config = dict(
    d_model=512,
    n_kv_head=8,
    vocab_size=15448,
    norm_place='pre',
    positions='learned',
    attn_scale=0.125,
    init='uniform',
    init_std_qkv=0.0163,
    lr=0.0129,
    lr_mult_down=2.0,
    beta1=0.95,
    grad_clip=1.0,
    decay_shape='sqrt',
)
MLP neurons of a small language model. Each row is named by its layer, matrix (up: input weights; down: output weights) and neuron, and shows model dimensions 0-255. Each number is 128 + 24 x the weight over its row's rms, rounded and kept within 0 to 255. Numbers have three digits each.
After each neuron's rows, "fires on" lists the tokens most often at its 100 highest values on Wikipedia text that the model never trained on.

L3.up1350:119122109181144117159115115157134145135143104151127109096113155154113171140126158114134126147152140132097130112157135152162160123164151133155131114134109096164099163109079132120110089101132154146156147091127106140129203142161132100095129115130112115130173114103167107101150151103161092152140196129125069140116126153151122125164151157124125142141130111111153161121110143103130106126125100116150151153154114126111124138175103118093150106134183095143112153132136183128120121157088137110127152119174152177152157137127119164121120139134118112129121088150135061106150100153170084137133122152147161115159141114106154104129128138137126107116129096073140111132144203081145128109075114124099136083152142115167113110113112122147105165106190149148164114158143156121140098156096111
L3.down1350:108143114129145067065124120152172121167096125152146097103110113107125129130126167139141119128150150115124114090124164129120137149111115145136106133174139140145150098134138115144116139138123130168121166141125125115098156144134107155153115160101171121115100166090142155122129125176125119085151104137153089124141119163184108095157135136168139123189133102104128129131101156152167133157097116102127148119115160125107112093129135104122134109098147146078146107120142142139081123121127081115168087162163129134120107126096107168143143115137135143119142146132060131111204153159139118098125180127135093121122145159103127137120161141166098090093127109106149113140115104098123119121095139112107169107102123135083124095098145116102132148145159126114151127131094127141134115139112146
fires on: "\n", ",", " and"

L3.up1917:140121149125105134135113146140118158078153110140165123115159156160143124135107074166135125108132149139092095145139133139138053080114122126116161116151096129095144118121116131153147120128137102161132129151116132134149119143142141128093145138128173121097172152080156143129122127142156113094140160116126128146094156117139106141136124164107106134156125166133165103097170114143110106141142112125117162106100096105128116110129157117109126143101051139075113121132163130096126119160142157156155148129086098123112105135090105060121105101126137115146159125155157124132128149110151128104075114134148159130069108128096155140150115080103121156127100145140116150100127109093122122130136168165118121143146117153127104116137162115151180132149134171158153134131052098132138115098121147
L3.down1917:141146108142154107123144183131082119186134112134156156096150115104083123124113146044127165123140103107131152139141126140168094110154108142120107164120188120166080155141104158141098130141126133115142106147123156156072109116108104122131135118144073113152099110128156127099136131142142135142113090157079165145120132131141124111138116079129091126106139146111086134141120143109147117142124137141129111127153135141103067136149142123117096125153146117176099123118121087154110108130130128113144150097126130157157131148141120164153131097133116163161073146152148137105137127137141148145124101119126131131130125165122123186102181141085130135123135140104115145119155137116135117115147088072138130124136125109115168122106140125131099115097129101088112115109145148165151123117090116
fires on: ".", " (", " ", ":", ","

L2.up92:163137130181186163135152122129100122148115124139169109104069088141095163147133109112132104172118135120123107135125136101127096123107159144111127145135161152143118111124109084143124093106107161143123108169093098155130119109121170094098130088151098142126142125104103090122115134083123093119119171142156114145101129119115110094163111148152117154122107147098098162139132102139095121139103148101143137169097072111140130170089128126138144144110134089130091151109133054132166126128093160138097154115106090153133126109142098101128112160141143159128125105150097109150146111130165102158127087155124122059113083122121130089147127125124104129136136174100159135126115170119146126120103159117129164180134172118203125120126095147148123110121135089123108151117102130075152166111099125
L2.down92:143164147113120113134173131089168106143108130129126138128140162127163128138122100120110100154123129109150099140131154127142132111095105148117120139124122110163137119144165110138113172165116123155161158146159154109144140112087113132138103167155137150144091148110194123126134137130162145120142096143131114104129109104130113131138155158154064151170172134133125156111102141111139121087098082102133165124128120086128144111155133130083138132149168152084166140157119159122150155095113115138157146116152156137100122143117147151172146115128146131190084110084103122073158148143155146152084186100135158100143094134077117132087167110167160112125125114125134129104103107114121129128121108128069140133122106094100141140106150105089082128077100164123139102120135124141129128137129117
fires on: ",", " and", " designed", " *"

L2.up1903:165086133098088165125117145170144136101129149130106154145129081103138110141112143120141131173100131117121152115159109099110182113144091121147165109114148148140126111139134147126130151094134105115140140083131142191170148074119142093141134123123097143112116144118137152126140133122137114156120140092135091109123105122132123127111149100118115168100139112144099110163115088153102157137112122120103130165139138137113136137125152127081118167138105116133151115115108111119124122139125109129170109104169126123131125112122144139154134166151111129149118112124085140179084170103083129133148117122064115116147150113150155144143148125151121140177078102102151159169130117096115121114130149155123134109130101118151134115118116087124099115092123130152102093109112127128160120095129136
L2.down1903:121163138127155114155135146122134118159118142139134090116134127121135139152117111138100145119115126128139144153138149148129156162131092125116164135104182134126120131128092095138105135098156131108147143131104111130108141141126180067165071124155213135092110157086129161112106114119072132128095172125135120144091103098110114120110103128115113115102153112158087104150120120132119168141092163132122112162140106129107133128091073159150162132120155101110099165182117138135138141116143107106094103092104135144097156079171126157179161101130169138122108141139139140142104166142144081145081177165097133089124144102140125090128132188136168135094139109140135119087141169157114134121120104144156132150150084107127158096106126113153150157119107136128113100119141139092147123128092122
fires on: " such", " name", " size", " word", " version", " area"

L3.up1194:111142090084154111163126186142146101108133122166139135130134103116094118117172134134127130095075126166155102146143159128125140144125126188124093083121131141125130121111135133112139112129155144149111128116088138133104120077129141089150148179122115152124126130078154125129142115126121139088136109190151111130118149170137117148166135122141109144105160093111081119109135142122179133152081095088104131137120139163147138170080147143120154085119119131127157139121138125116145104141089112137111158117127122114138190108170129109102121108150105097085154126119120135139123137131145116072138093117111170124127121144127158197100179116130129078177128097112090122121143127095135116146102119115121102102127143144116133107093162100123154121156166142120125164154122147094156166127125133
L3.down1194:138112140121166120132089149143148113168142124195091123139127145106105153141158125135122139138142119137139130142112152155167120124143146155110133133110109139136124107151129098143144161103130091144138122146174141144094111109147128142140112127151122105100138127115157108142164133142094182145127108104140099115109110139054143093135102089100116123121132114100186131151128157170154146132109113127102095104166143131116111123140161146112179134135122108146144160107116098088147125122175118128121084138161168148107126121119130150120125136154144116113114149158091132106164143122118194080122100110127166124072128105108114162141120155114128092163089118120113112150172168111116162162121195120139117128164104131130122106123117110106134112141131150127130089135113152128121111164144126
fires on: "-"

L3.up756:139082137112101147098112114127094137132078144120125133096126099173155144088090120136157153137111078129156142132112131128112121135112127125110134128109119143182148122164162144124146094155081109142130098129168131123130146161136104129123149179136090145130091129135111082157164122142114142111149122106136116145182146193137144141133118155157134141152100107148129108130117086116104151125142089175145155133113151139126112124109137097164114100137095175098146134125107137121137142127086094127104086113106123125151140114169118154062140136105099119108158102165119117133132114117161144084121098104161148085114145051112117118178092101136147124118099118159142183159163127097139146125107188140134122147091118117120096141171126135143133139098141148173117128125177152098131116120134092
L3.down756:148122147143138179128162150109133112142092090115098107141104124116128137091165112089154133143089097117114130132127105145088137180145120168140132130117120157096094131131117084159153132158129095126138105126144131138153122165089097100129137127117154143165139162120151056139120105058157121147153085150136109134128131202176104112154146150110110144109112139117133172129151085135131148078119158140113136167150156141160145151123155124142086147127138095131140108151118110122104154142118127156089143146113152171116108136112113133178123129148109119139121116098136169164106153094120196146109192138162139147131182153108125108139156153108116117138106113120142118116142153144090113168142175098126146166163068110169166137166134111155138121094109115128125132183148120111121138145136142
fires on: " |", " -", " ", ";", "-"

L2.up802:073108169139155147128154136118135108114120158135161144136129152125146134117146112141133095116122125136126122137142139133144115144140129110134126123127131146082159110139131118135149113115115099148138125078114119162139148140151111069130109152116146127134133123180109150121152134137137156148144149117161098132131115112181118138165124108120115139118123127080104129136144153157072150119112091096143187179099074120130108110119133101156133143136135214153152117106133158125126131131140089112105101119124126138137128130128150138094132106112141160114118158139160114105114131131135095100124111134083130115146143166115134133161130154144135088169105136120154076131126160096084144126103118130132107130119088124150132135148084152144158128142104128112102139127142076147165144109127104
L2.down802:138110156115112071116119110127125122187140144125126137157081147089108137094150086084127109106151133059133124131111132138144110090114093162113143054142157126137155127116105118133163129152104158129097124119118125131187133108177116153168098087125136106111160080105113142142124118128123120093158131159122115134109147123104109119102101171133102123125125164106139145130157092094115137116087120133076119143077106143129114150157152085109154173136171107133113094128151125117150118200125144117146153152085082115166117129142149123113084103103146133102086129153120144083144156136085079164154099132121149141147128173096152112138118112107096122103108106134131123114118127151148125144130088156137086139179137153085134070144140188132134118092078115104117145115101119178101127129142126
fires on: " |", " ", "1"

L3.up299:122119090123170091154095145151153105098122114140094093131158122110093143105121066145096117102136127170102107142171120099143136131080117119097156103128141134139129101156101147110089112150154118120137145103116122103096129101134200107101125117144126168130158148122129073160177150123125118106182120107126128151144120077134126167146145125117190131102093084116125106144113122125104143155141108135142117181147126131130159124148130148131099173153133111171090151110121144135105132098108118128130131131140116134166149094168160094137072149122095152113159153094179145106119098147137091122134121173114138088110125122097110101139114135175173137111125096122114122136144172139136112117083143174116117165152098137146098098129108136122154129107165107148079119112116129113118145142168163
L3.down299:124124176143178163113108138137184120146105112162112150107128132130144136084146098073147121112177166118117120136171106138133154135145133110135134134162134104101111131165122148130146150154135177127132095124144160159131154107130137129087146099081117142119154107118108129147138144119138104105096115152160146127131150195156109128104163105132133135130111122140160097108091095098131120153128095177117113186151120181149122125148173115126109098162189137162127198139105142107126119135121101125124180171119121103109154114152109146151157143172126108145115121142135159122133135113117082122167104121122154172129156100120099109159136134094122119128103144111141130063111094145126133169142091104151127114095099157106137075149151170144159106128101104107135158116159144130159165107148105
fires on: " |", "1", "2", " ", "9"

L2.up1986:149155086102119131179133146139136154134138096113124185124098143112119117127135129133142150103113134091152138150081111094127096108128131108126117129109114131141126152130156127144112144111148111144146137117107088113097166072103085115093160137165099088168121102127157142123149116138110097103123144160114105153123122097150131135091113137121142149191136152106136075098139173128124125122175144154083150110142149106161145144091165093111105102112146127130123116152169112141146136112120114115121116109126126127180142134092167116144093102156128148169140164110174139103159142110108123107150123148156144117143094114153153120106155144061153138134146169156107113152137157073118116085146123102138101132163140110133131106106126116100159090127076154115147140122117164089122107134143167
L2.down1986:102148136163113154130132161097152132122128097102104179154064100113109130145111155159130096064114134125133146137105146134130107101103089118127096131092101164139187166138147097113159148099142157176134174138119083154146114125141149130130161166099135132160160132097170150150170123112152151146115084110153124167119132120112092133107098101130121092181159136108125125144159089101120106122128134121067113155142114122140167149079117117102122135079156101122145174080132110149124162123133112103124128156127155125138151123143139133101126116117140095134112080122139124190122137123123137160137104108119143141148149136132128121117124164093157162128124151121124108139184175119167161095116098111138101137075158131141119090105187131179129119066086154119131111161137082106129144106093122
fires on: " c", " ab", " Ag", " n", "sur", " ad"

L2.up735:154122098108147098183105134127167152139096135121143141088165138128126073141138132137131108129127140123103125121167126117114108097137154140167118128152083116130106161122103135149136135125153100128086115132139135129120129085145114104128126146134139128126119090125137109121150079146063116066142112118117127078107162178179159108101128138142128095160151155099091125126144111183134144089136129147149115112106075146157172119106115169114128155078091110135160132076150144169145167157158143111144174141133092174133130134121075130123153104154115088116126159113172119147128101135138153145135112151125139107150122139126151154148105147143159119104130146122131153138091140174095114102099133138080105138139167159123141167145096084126133123092073102169108119131152110100116136084153142
L2.down735:126082176150135124144127184107137132119153080094106115140098107142133145096125148108088138132093158134137114159142135102109159123084161100122146131083145106156166110133152067139125127143136132118093147176121110137124101112129101112173162162153116128087115119149097144127122135109126132107088137081144125164135155124138118156110130133184108106145120120090099136133079111071112134109119117125124128097113141126139139103120128154131129101139149103135133116104082129109154099139156103152147137154101127127090128120122139141136119122128130137177110160117158088088112113180126147113172130116142103084154098163100159131114116139165108157132120141104106099150117108159131093146157098148118117150080123130144162123152130082132191111110161118115154161161113128134132140125145142
fires on: " he", "he", " She", " et", " He", "He"

L3.up1289:118100101149148115107109119102143120108114111129115163116128102129111124150133158119126164123134134120111121098129147093125154139166096121127116113182113179138130122109132151185113106093128146157122153137132080112144124100132131115111096096177088142130118111161159117155143117176120097101125141128128120123172110124110131154155122132119158157164085117109113143146112129161110131132119113175152171105120124128113124173185156078162126134151121107174097091117128137115121110113118115124139082153131168112130099110123104129124125139136118103137138129154173141121104135124133162137157117111177105159160121109138157161156110143114089139131137076127136146127133130122135118145118102123116136104135152145109126106134101110131122145138120109132151107144153139169116139160105155
L3.down1289:114118099181119124076149128121157143140114117140123120106155151151093091125136139138148089105080122114088139147140174090138169132133122144103155145160145161140123160095124135106126111111103137108118123176139089135115144123124148118106091114117057172126162085102110115103141100125130125091110142142120112146095131101130133130172127159117125083142132162111145181119129098119147097133198137180098127125174152142122143077156145121111144134121099140108130130121095120134089103130155132118119140154110174113117127085150124145131071178146120150148131136137114118136155141087142114091150128156138122107134132121114163118143143137145142143131135159116130107110082120101117142105090089113130140095121141113122137127121177152174153115114198091123080086098139119107105139160142140
fires on: " May", " Sh", " to", "sh"

L3.up431:156099142120136095153163143109142124114106071169064105122148124129108145147146117166149108111111137125114124123105155115134108132108114145156130097142201154139089112132104146137092122123139113147096109141130140136143146101120147142102179153126165112109127138085136125133137122112110092127139170108099124144098108150173077136139155098118108192124144133148110135124085167109149164145163117114122141101128110119130126124098118122111145153120102143148161115092144141103168127145101147155137134142145163137113124126147118122111170091124142117143179121145142129127143125094137065124134122120095142112164134090134107162114139143148128112154138149126131151091144137114137134124131100127094092099106101138124122116094138148170151092105148107078127103149141116160098106135134117
L3.down431:064134101111133120146118155133125119166134140132100099104120116153139148150104102107138130185110145087111169135153118129104122157134126182091107095091082148117096098120113085119096118154119123095158130102154184128114120125140103154159121126136077125117104167156140129144172099147108116155100121129183148128148090108093152167089138070135161131134128143119202126144158142137137161153133114132118126154132160104159111117114161150111106076128122064119096136145123092099146113130139162104149112139125143107123151141105140087167118074115136118081135141149095151127169167155119111078115098120128180147139091138124103125099147130075128114094133144123132107150106102127123155134146165110117114126118120149112145106089128128129102083093161121167149119083139145140124139107154111
fires on: "-", "ى", "ی", "ا"

L2.up1660:125139164153157136125127161147117142147134121111162140091149179140185132126116132103103145140080108113145135137134170184118139124131102144153119147115080158171086129116161146157146082084132129159083086134099140077124134138103142103077155161105103168136131116122090124082111122157157137129091150139167089121147146135136121121135168092136129131163150129113144080084127126126129124132115121110132147139131107114173087082119153113112094107102090120130107102107149125151146094137141114112173150112111092072139167143104121094116149106159121063159124154114141126122126093120150109126139090112126118114143122119137109136150149113119102114124135153095106108119137109157125118131112060168123144154130158108139164138133137151121117113207128153141138153131102140116133116106150132
L2.down1660:132143127150129130132159139112145131156094151115105141178129197155147168087150130106124136096176155134169100114120105132123150120112124151114101156076151120127154122128124151149118091126115153115124159157114121156133130116109096158141131109090142154184129137108139115119123134154161136104111131118129140103135127068134140099113165116132160147119144119096127194131070122159167132123130177126103133101164096129133090117180133157130101107152150100110165167120089106165110103111196106126115092148147102128118119152112166154165134183145164120094173099141138169112142116156115174118186150135125121120141119128094146123135138096140125109108076136099158125105152138118147146155126132125124139126141153137110166091122134145112123142136126112110147099118065124131112152139119149
fires on: " following", " to", " Under", " under", " For"

L2.up1173:143151117134151128097122187154127115154115109141134157129159097138134073114126110104146130117121108115188113149139176129100101161163124120146111135114112082105088107116170105179104151139160101151140110138134192127085143148142113100102105130121171096091133130127164110115124123124137140104130113124144120144125077164124119150101094153112151114100148153097109126130111094112167145120082130135120118088128152144109148124086161106134174149141147121127155111123133148118138123097119125146102146120081119177127115089159184131072121088106138146079117135155105099109123110128126121148123132142144100132149124102137126123113137114167143156133116131131141132092108138096146101158166158097125120128112123120177118131144121113124140119074127175136111169092125150117156143094084123
L2.down1173:126159158122105182121082115141165138142155116107118133157145145137119110130137099088120096127137191114083114158147102137128140157118137136073130109141108099103134129124150109100109117124119097148147129141140112156118122145125172108100149112101144126147180128066146080168118121081082085127142106105128163067154114083146115129129144135128100111136121116094139183133111103144134176165139136152122125104064112111100083111127128103098092077091095135131102145135119164142139115152108114108133119130171170133095135141117088159103134133108142111116111096091142125101117106098149124121135155150084102115091137108131108127108174125149126138117147165117114129088140135095118136108098122131103144139124144111136102153122123144105101125140122143155114091158141121087110107132143135
fires on: "C", " Time", "?", "!", "Cl"

L3.up1243:151162088150172171162136194163145129139144146136128163129104114143073141130112153121120128145098114144096137107091131128147147156121140103117111117166126119172124182112145131166158107105144105115112122089100127096170125119098132100107130136156092118137148053153133118086141152121142097112130142069118132130124157132126149159148148098138143163125144152107111128123160090176117169146150117136088127115135117134148120159156136123122121136128138141158112084130159119133073126083142132128114091165120147139114131151137141109136121102090130147127154113175176112124122141097150147146150157082139124149147155100149097152109101137109140130124128170153129127105124104109107106115122093111114116133113097108096138131103121176168076048147108143132144137108104171091123148145116155
L3.down1243:120135115108086123113165125135157112202116141132166165134147127123134129142147138107112113082115109131121176091098133111096150102083125164124128113110136103138140139175123121151059099126086154133135153108119092163163189169084113137113146114134098080159128152095092152149131144107100142128113117120156145161152091067092134134100148124087123133128134104115131118118100130198113165131170133127150119124124159153166116143124125125150117116120160111106133130118082113123094117141116117124131160138164123129116125077077141110128147147150121116171139145130151132130094117149078120113132109137136104148120107105134119148105097155147134156126098135111120134119127072131112138155105127105125153135127134146137151142161147126168131130115147083154098120145133123094127093106122146
fires on: "'", " to", " Comp"

L3.up1269:131124095148142167087114137129103128135153113154128130100108122151103155109118143159094131177136136086072111059130188115155121147141157117122149085129117141142106123085130129170124106098144135148164099098123127141121183108140143100135120106099146148134108097108149095153148159099118102116126148101151120129114131121092113122095099124136146146120103142119137125137119110103151117148136140118149128163115132146159153126128084115130140161171167101129116161129132140115119148107080145130124145139101116157118113142164117150082122126150118151146121126127123093126135127122166081108200119154112127106186150103154113117152106115127146115145138084136097094134093129109162096105149065138107128132112165139141125152116119091125164141125111167146136157120147175201147097180148146
L3.down1269:140157148123120103137143175136126134146130102162108103107100111115171074152109137138115120153165122120081137118095152099112126105121134121141142104086091077118138134143134124109152137111124095128136160118126126132146134137152140104126111133132132105123099130075165145091106128134162146154128105132125115105133087120153118082133115112125121106130127138143120087121095103129161163175089163168143132094138143089132162150118163152138134152157130096136180088122143092129117124083113088127122149129138119177157147100079093122159134149112137166117109134085114091129086094102116150123110113148141149150102140181159081112120091117136137081088119109106084099116114152102145148115141128118140137126149128175121115092152125113076112134156072125144179128128129089114180112129094117
fires on: " and", ",", " or"

L2.up1395:126109124124115159159129167151137103164095119106081138108093124096145127127143127153125095152166126128138115127124137164113077128105144118165096119104159102178146140131092159122131144115114096159134118154142094146139154104114173139115147134132147157122155102092179084145186159148104114101140168127112119113113115097141101116105092127132067150142163149151168130084120165087130150116084160118108125099129111140114107151147127105113171150116135129129176138135106104104123147097110142149126130149095158149106130174101154135151130164122151082140102140125135134137115104137099125135114113175099138137104108119107121140113104102123157193161122188105122127094142097087145138129162118125130163086162118132112111160115126139150108125115138126119121140126069107096132132130109119
L2.down1395:104155106135132148118160126125137115132159128166151123105151162140176160132154166079102144120148087079119156134118109127155121137123148167137122133116139154110114129142117131149124112095143182073140121084127126149112145131159106140119090128128123100139100152137109130110131121166183123184098133164132117093109117135137080108118101125150149134121116111160071120174159146122154116125129106115138160127096159158152133153112133121128131104158170164130124108116144119169092134112123130144135136098148115148122140135109116177148098140168174161103112167127144159108118140144141145131125107130119149096157102140161131172167149106139161103102137097115110086097144146120130140127146120098081100100132134166110136114133095144122146131156164101127142134132107150117136180088103101
fires on: ",", ";", ")", " ("

L2.up1049:164141116166128095103112107160156105125127127137139112100153121091093163142158146109147143108156153078148093181140164146151120136105131135145106143123161148119103130151120153126124120066106158120151067083105089134106156113115124116141154120086096155125096145070103118149156149123147141097131162123113105125134150117140079132165140149122118168127145108149113170127136115120122119141067071078118144129120119125137112152080122142137151134145108125158112092106159136127139138111112140119167161130116170147122144106182090126099133136114134096115120142102122141124134131148158111106086109165152171101114088100106134159135116160087086148158127143114101117095096116118109112120137139113130135101127145130137150147089112135174126148097165146111129144090146152159166123132162088
L2.down1049:067176121124130120147077099107107100135141125177096116105135115115101132130163161119097083118122120099159142191131130120110100119123122125140143137132114139138099127086117116098119111111124093149097138119143131107124152120124161126118146142126145077130081107125080177138107156134105120134115118162176143136118127114092122127119077130111092123125151134145123103151170157124146126141090112142093120143116125136128132116121093122127153122152093116125124118133125077138125084161157108117163130130114168133092107106139117114132132105151168102131135164154150170132132126124124114077169106142153114104099127146121106146148082134071128099144149134158061143127133149140097142147098139113103152123109134129122157149114138130102155132126128151146117153097150114120135111156148113
fires on: "-"

L3.up563:128134105118131168117093140196059134125131125143062164116109157142135066172118118155173134159122097149121162172142146115133147129172136115123105114106155121096159145135118140149156092143156111122102081099126108143098127194118125140093148164082114131134112097115125115127126116130132127180121114140102118073126143143119111113115111139113171120172112114110180145111103084147114131112174126156106135086173139147121151117147149129122139153129155141124166149111142095087122112114091173166125117139118112151147092108142138145122126111121106144155130121102155169128146108132102179107102109134145134139168151134126149153147146086084108146117107127141134156141139124098150139195096128144123124140090161140133150105139124139116142128076106147116079142129143119109125088087117107
L3.down563:149155097134097147133141140169148153127101107125115123118108121113152158123134140141150134132127123105100161118111091143147077137108125108123095120123108155117114114106123116163094098119145127131119109090120163118137128138143174127141075148143115150101129154160102150102116118102149114194133089137172103143114124088082167116121120132137168143110152142145132113128168110132183128113108100128177129114157101121073159135171097106124095085133155135122137091125141121094120103144144127136125137124090145099142142181119154094074095115113116136091130114118155153107108188113129146120096112128172118147105104125146142132114147138112171139100114107169116158094133099119149118088126106099122148128143110147118137133135141074112095162090133121140114113089126139137113148133126130
fires on: ".", " |", "1", "0", "g"

L2.up861:096123136112130122148131150112106155096110164133091142089116142130079135126114114105152168122116139129147113124168123173127130111108136099140097125116131172109101147101129151130147109095118088151111088104089170132138174116139114153133131161136145142132103139109078084117142098126113186149142148153110104068131149182172169132105139135138146132138118060087112146109125119177085140124125123162133156128138136145110116144171115122142144092105134153130191116101146109079087150100113144116128100130095114141142070138110127126133128132136145092105145133139118182161128182127124122147137104127131166159151134198115149128150131126074129109168103148116104135167112110108111091115133147150154112159121119137145115103131120137149161146118147136113145168103152127149124119108143107
L2.down861:147169122119093103102115123138093097144132155170112166143118107166132118148156115125165115151110133124131143146117119118094109137150129112144130121157129150093112182100156149120150166154169117125144123112157122090160164153164122110111131129145139170132132110088129187112116089156154125150148066148101134126095175075106118112137161087156109130129142095144109122137080135161166134091126160176108159141132172136093094084134141083148135172121134110133111110115134100128097153144113122126169093139134126154117114175133161096137118148159099170146098120123110110178123120113151167192104145164108106129138133106109131122136153103066084114115057129150133135139135126144129112127131086145115147156137160113131147124142128118113132139083096149150133130111129121105130120154105101
fires on: " |", ":", "s", ".", "o", ";"

L2.up1968:117127106159101144068113138098123177120096120121102129167135117110110165128100117140102153092100141104192135119134081104137106129070106115133116151154138145126133163155117116127099127136093107153140138160119102147156128130126107102124106136137116168094110116141150076142121119146145119157148085131084137115170165113122093111140133152148113116119095148113125127149121136130126102138117141104116132144152111148156104115102143175124129138115168118118118120145111144097095157128137120110135122116085108141118121167165127141128158127137120138099145134112107142155077122141132081168087119091086145131154135128149128159027107106151150167132131103112114139138104168152108112144143097132097132164180158124149159086137137115133129113147079191107106154145145125157115123144116132
L2.down1968:103148118171123127140168151120156113118107095149129147096119132191124103128151100165147140155104148170080140135115180145138147126138113120109126156143137122135123170113172135127145149114124135118147129140101115117152089178122097142150114148144115147128143084148132140128108142153096095112141089101086117150151121123093097158115101144157066118133166105117108091159077160146130159112174149149099102098158091172141124130087121116146123146094087116096168109125162122131131108156167125108173151139048099149110096109151138088137155132104078172098112159133131115114128141142115108100127144108159154162086110099157158130133123110116165134148122131120098121153139153171116084121141142144146133171140145071098159104106149124075149115128104168117134119144156103151139133122172137
fires on: "b", "g", " there"

L3.up1217:153141123111141095104106106161136137119095150161140133135102107110141119121075148102161122117103112174127102149148104136143131128131108116132112108148087133129116079161123095106103133089097158147182143154150129138146160138145103126080104139088140103118068101109113136168126133120137124139106115140109098161166126113116138140130132163140121153125174083128096143153153132148131145152109161131159141133196137094140124140098109143148130143125183131116092141102145117182161134116115129137156073092129074144161138154162048090105114168117151136103144142158128101117093141139067116152103142133129134131154137149140109094105165118145132148124111081102113156148112115138164059076143111103126120181118137161148133124098133109139091118119123120084130098167115108114104128122115104
L3.down1217:137124083169095112084126149112148114156124105110158149140101155155182127092143130144159145123126145153116157145119129139089111102134110154137103084127151112122113145103119142120133107151158157134148170114134146122145139112094114144132134136189112133114104165146100144108102117144117127136150117113101189095148146154108086109109131107099128169115189057134118148134132187116108145102124181194133090099164106146134145108093133106106111138069146130146139100110134075140096115121118148131127166075089104139085185120124123118152151147140098130120142144152088173097125162163141166187118119107152133125106102149147142136097137114164142068121131131158118143142122131123103115131130102171099102142119126123126136110160139125122122125082153130114121133097165120136142120167123131
fires on: "b", " b", "d", "oon"

L3.up1157:090125130113167152097142114120119180149117128139118111155123097166093144126103111184129169104125117140126170180159129162123127114115107116130137167203120096102113140141116137175123113157067115115125132074065141084129120122141135129168098115095127144110121077152118138130140141174119095116138134091091133148084101101123163146083112160129129170129137147122136106123133113156126093089122101156157129145146097139161081124073142137134135112112143128137087105102157110128122122095106126118116137117124122100101137112153127092117129152120114136115156106139133157168170136162118110130131144146103139107132104108138135134145151152111145132121147136143127143115127115102171094147162148113139114154130094138134158073173118162159119129135122140143134119098116097095131091121133102
L3.down1157:113137098129115125104139132121133124120122121151140106166122101164113116141125115183123135142105131150109106133144092173173146107131151148095092119148126100114090117126145118105141117122132151154119133101104139100157075105147102148137115134102132103092135136074156156096124157134119123175122118177128153142107111111139116131122150093093102102111131146150130139118123126147126156162137170153153151135146094160115133095127136121148109126125082100128125086106101118131154139115160147089108135106063161133166135142133159104162137140128131117134125096119138135100081169172106139113115157108145096113122116100168155141126111132123069131105103113085139130175109137142112144151124163114124195155135077123106155145139136121134109099171105167150097084143176103120143159086146107
fires on: "b", "el", " F", "h", "t", " K"

L2.up1890:119096099117154117099121160166146094095137114164101085111169119117130132105131105131101132149168138143155134139094109168153141122145118161162108153057151140113140123112125138107175143109133158126142107116126147095157143070150119160148150145111133138098091119115138114136139138117110098138147089155120129165170104095095134147138104176188133107095126098128117120116141137140159120135112066122079129090127148136121102139173145106127135109151125136102109108115147139146104114129144136155090126148126136156132130146116187160152140175160144092126134142101144124132160106113132082096129103160132143127158126173119154113097181133118091145154104112139109173133125072075141111135116155105123127096155118115104099101085175155147158134151134128169157136156130105115106134160145138
L2.down1890:113147129167118130164137114079150127106129116162099085125089134139136150137167126126104147110128128103142155134133147137126125134117156110124143140103182101131154144141120118094157156116122150155139143131163135102157136088112167117146112137119106135109107155147135122169140115147135152100124118155158146115131134121131133128105128151178129094151117127193116135147141118130122112123081161136177117131125154158135099099117127176070136157128153136113122094142141145126142129120139090104118105129143142090110129121120088142169136104117123093119080163135143102117136138121145162129127115082105149155129119133078145127130153129168145114183120112090110083168131148108123156139118192117155111166073126154112144160148163138177117103154091106131124116182133142138116127145106145
fires on: "-", "%", " students", " residents"

L3.up773:118142126118128170115158146112048119103118119202090112116132179120126154148128136157140096148144152120105115112151140105130169140140144132135146093112137137088109125101148099110137114116132125164116101155128167141139122135100090164088111131133080138149049140122099126103091135090114105148162122148129123113091144105099187110098115110132125136090135148139172126141141143098109114140103136151124137110158122118129100132142147161101077162111106135125133101123123128135135124120095143118121119137111098138179114127162142138109131111150096118111080132135143139138150140171120136110103130140145114121153145116114154158143142125139120135124103154150079203124157125112114059112123144122130159135142125097136113113126093139139142105076105145109111126108135165117107102084122122
L3.down773:140141157066116140115122119128102137147127117173118116112173106125144125099149153102093127069121097113122154097109111150139126169133120147116166123180122123110121124099118137102129133157138143100114150135107111120139102136114159140164142126112115131154117163130136146105138118117139097151097097161162089164147122121097139107108153107093143141160146117142145133121079056115124134109136137109123149158155163132130090123130132099140136119066116078076158112138147174169145121154111158159148110106161129137122111124187121103114090109083140101115087108137083144102084122097101161170106148108136082153124145145135126114142086159122139121111148132132152116151197119102123140157136136131117121104163130135127150151130142167136131136134088112098116140139127132136134083144136110
fires on: " |", "0", ";"